Weights of a small transformer language model.
Size: 8 layers, width 704, 6 heads of 64 (1 for keys and values), MLP 2816 GELU, vocabulary 16384, 48.3M parameters.
MLP neurons of a small language model. Each row is named by its layer, matrix (down: output weights) and neuron, and shows model dimensions 64-191. Each number is 128 + 24 x the weight over its row's rms, rounded and kept within 0 to 255. Numbers have three digits each.
A block is one neuron, or neurons of one layer that tend to fire together. Before each block is what it responds to, as a language model described it from the Wikipedia text at the highest values.

Motorsport and filmography entries
L3.down982:118166126115157084129143124105137106113110113124112129153110131119131104122138121096144139108136106117146114145184092153079103130146072141126113153132120093121119137153123093104110119113139157110160118100115095130170150121155168117104163088104118115118144174122093109141153152155185133125143148117126165121105145159126136134095122113140138149119144144144126127139150163095120121153122

Dashes in tables and ranges
L3.down743:106126147145122142134124107120110125112117099146086129168129121115128136128113158133165136141165118124130106105150169154143120112126138120123147141177136130117168096115133138116176122198138161119133133118135123140166105177155140126128154127157138150123120116141091151096082123156121111153136107131163158142155095102114137122116131170115102084137151133095100126110134099058130107122173

Table and infobox headers
L5.down6:124115142141117100113147114140081075142113137154116126151151130110138108136183094111098132117132132170099104087085119159162131102111139120090152140164105155152142136115130142082139139077121125145169144126125136119155147142153114153101120135099121167132134163156107135127114157093114136123105113136175124151141144126116122093134147120119102138111137103143101159135113118112121143151142
L5.down316:146149109132121147103146102161144167143162126132069128132121150100126168137117144067096180138131081140128127080152125119114152127148120147124096116082118151122151070117129103084136143118136121134125109136138161142152113111121066124110138140141105131159134126116133107127119112165148136141102121103137141127114109162171069107133064135122131142122108075119124174165110094140138122138112
L5.down414:131135115128135160118200145120164139120124154149126171097095116121127121120109138121126125116151106135114110146096122125098101098136129118132072133115129133115092119166135085157075109141134150157160147159143133148077133113129092153119141092178142110154106120137142174110113122120110050113157100157145118104129131154179116150167132156124105156110139091120128142147133109153124121124110
L5.down1092:157141146140124132145112135140132166167113134103112113136122136098128106069165121149133100109115138088148111120148146139104134110086114129174120141116170106162134143097124143105123069096132128099133128159135107095120114186137163111142154187154118155079156115120110115136158146123159122114141128135107153097132154100145145100104133154103115191118140124096157182116077161106131102123134
L5.down1427:126116145138161163106186143114159110135141113150080117155141178110091101144103130093122138108145114133165114142141148140132138118177137119150163130070101145103114120122135130083106155079166100097112103122107134163113048120111123138134132127135103080097119120162116127167110152136127068144113137115130099150092135134146140091111096093129108102129135127147137143100152107125146136105133
L5.down2271:122120152131140107118093175129168101149109140121099133143103101156166161140091140161157114093131117139145137101104147156125127112146084136114093195156102154132133165093161139124097131146126093097159099092121123136137111138088154090114117136129087099108117138156148128108080104139125156093138137119124111118088145090120130065157123145120127112093139123162155140150139152103155170090112
L5.down2464:098104110101161134114101132090135136120084125175143134161122097100137118134112176173132146092113176097131115116130125131091115115126118074139163168151153134139156140105121136113135161133102141152097135101109113148110115174108119134123128164140148132120122133142132135116123089119133217104104112142123113120103118115095123110166124083144184130112108139107116156158137154156100131131122
L5.down2796:108125125103127100135156125153105110113148167163116119088109160141082132107112139080105082161108165114134126145152127134137127130132141075116113127111144172115112065153125129125140130154118115109155142103110131128127115129094118131165140198154134088139100140132170116100074125146065125123180129129081145111118092135140153110142123147102111107128163139141135114169180125129111103089153

Range connectors
L5.down137:124160133126102133138131109107126155109126159167103127152096126136128137146133130126102135098128135195096120121139127114133125141164143098143108166141143132135185149161119133126112149131101078122083138139122112143135123110180126118131116098119159113170136077118090157147154109123145146094116103136135116169117140137161137118134126151129164138146120166130103087107127133090184144131154
L5.down210:127132134073142133129137190120127140143150143152134100119099119150144137147119174141090100110134135154117094118124150120118151112177059114151136120130142167173061137129153128119191127148128152121154135147130113133103126130145148146097133133122140105127141166149111107128093137132142144149122081117119137118103095110109124119108120157093079130128114098102155152149104149118118143130147
L5.down397:118152147108113106148158141136100136162116166178166115140114126112118107119094142098138138110178114080094098121149148125134141126127146110150112128111128130113124122122148127121125107086146152109152107163140140151146165122144158082078112127125133143127102132126137120128117144114118173107121117183109094097154155127126130107149104096103115103109108132101149128150135120135106146081114
L5.down713:181153118169122155058152105121062131091137132151136150090118112126118110177098130136134102161110106129181126134118093152149109069137114163106110135105118135169120114127125166157115173134129130147131112077116097125133135095174129116106143131115118138092124097136109057134122094147097135113130096142115128120150125124105152101124122174187151118156119149145137107114144115139109151134107
L5.down730:154164114125116117135109154087141133100106119135116109162079119075137146125125108128092127102122136124162127129159099150085137142118175092096114127187177131149166128129163073154101125160095140146123124116108103104153154151146115126137126138143145113125113120179137102120149152131139097084064121138131145123127161142118123095116108149142128083102143097150095142144127110095073155106137
L5.down1158:097158135108117115134145152124113102135125107140126113068130107098099141101155133158118135155121144131133051079143098162143148133093114127111122106103117132115127166141083122085107120150180116123080156148107148113127149123155148149143114137134081079129109082116094161112106165157140224108078164109134147126146114109109139154100145177133147143178161139112126119137099165140118131156098
L5.down1174:168103128126108106128115103132088144136136101131126101136161134083137100129123141124129131133128152130133104179120151124189120133126140103112133107119172143164119162137144148163141103133156151137147152133113128110143137149093082139142115118120132050110118091145133080150113144140096188105119149157140139098138123105183108127123133127106119133122110168132079127168115143167130121183128
L5.down2127:140126101090086112163130156171128107119156118121108117125087144119147123142153104099111119095123108109067114123109122159058127142100138125121144133110096160144124130133102126144148147108126105134089113138157180134123111126133120136103115147147148122125149137185113149152131122133057206093160133096114100130126121109141100106136094154126118135107082131156096138128112135110119121101146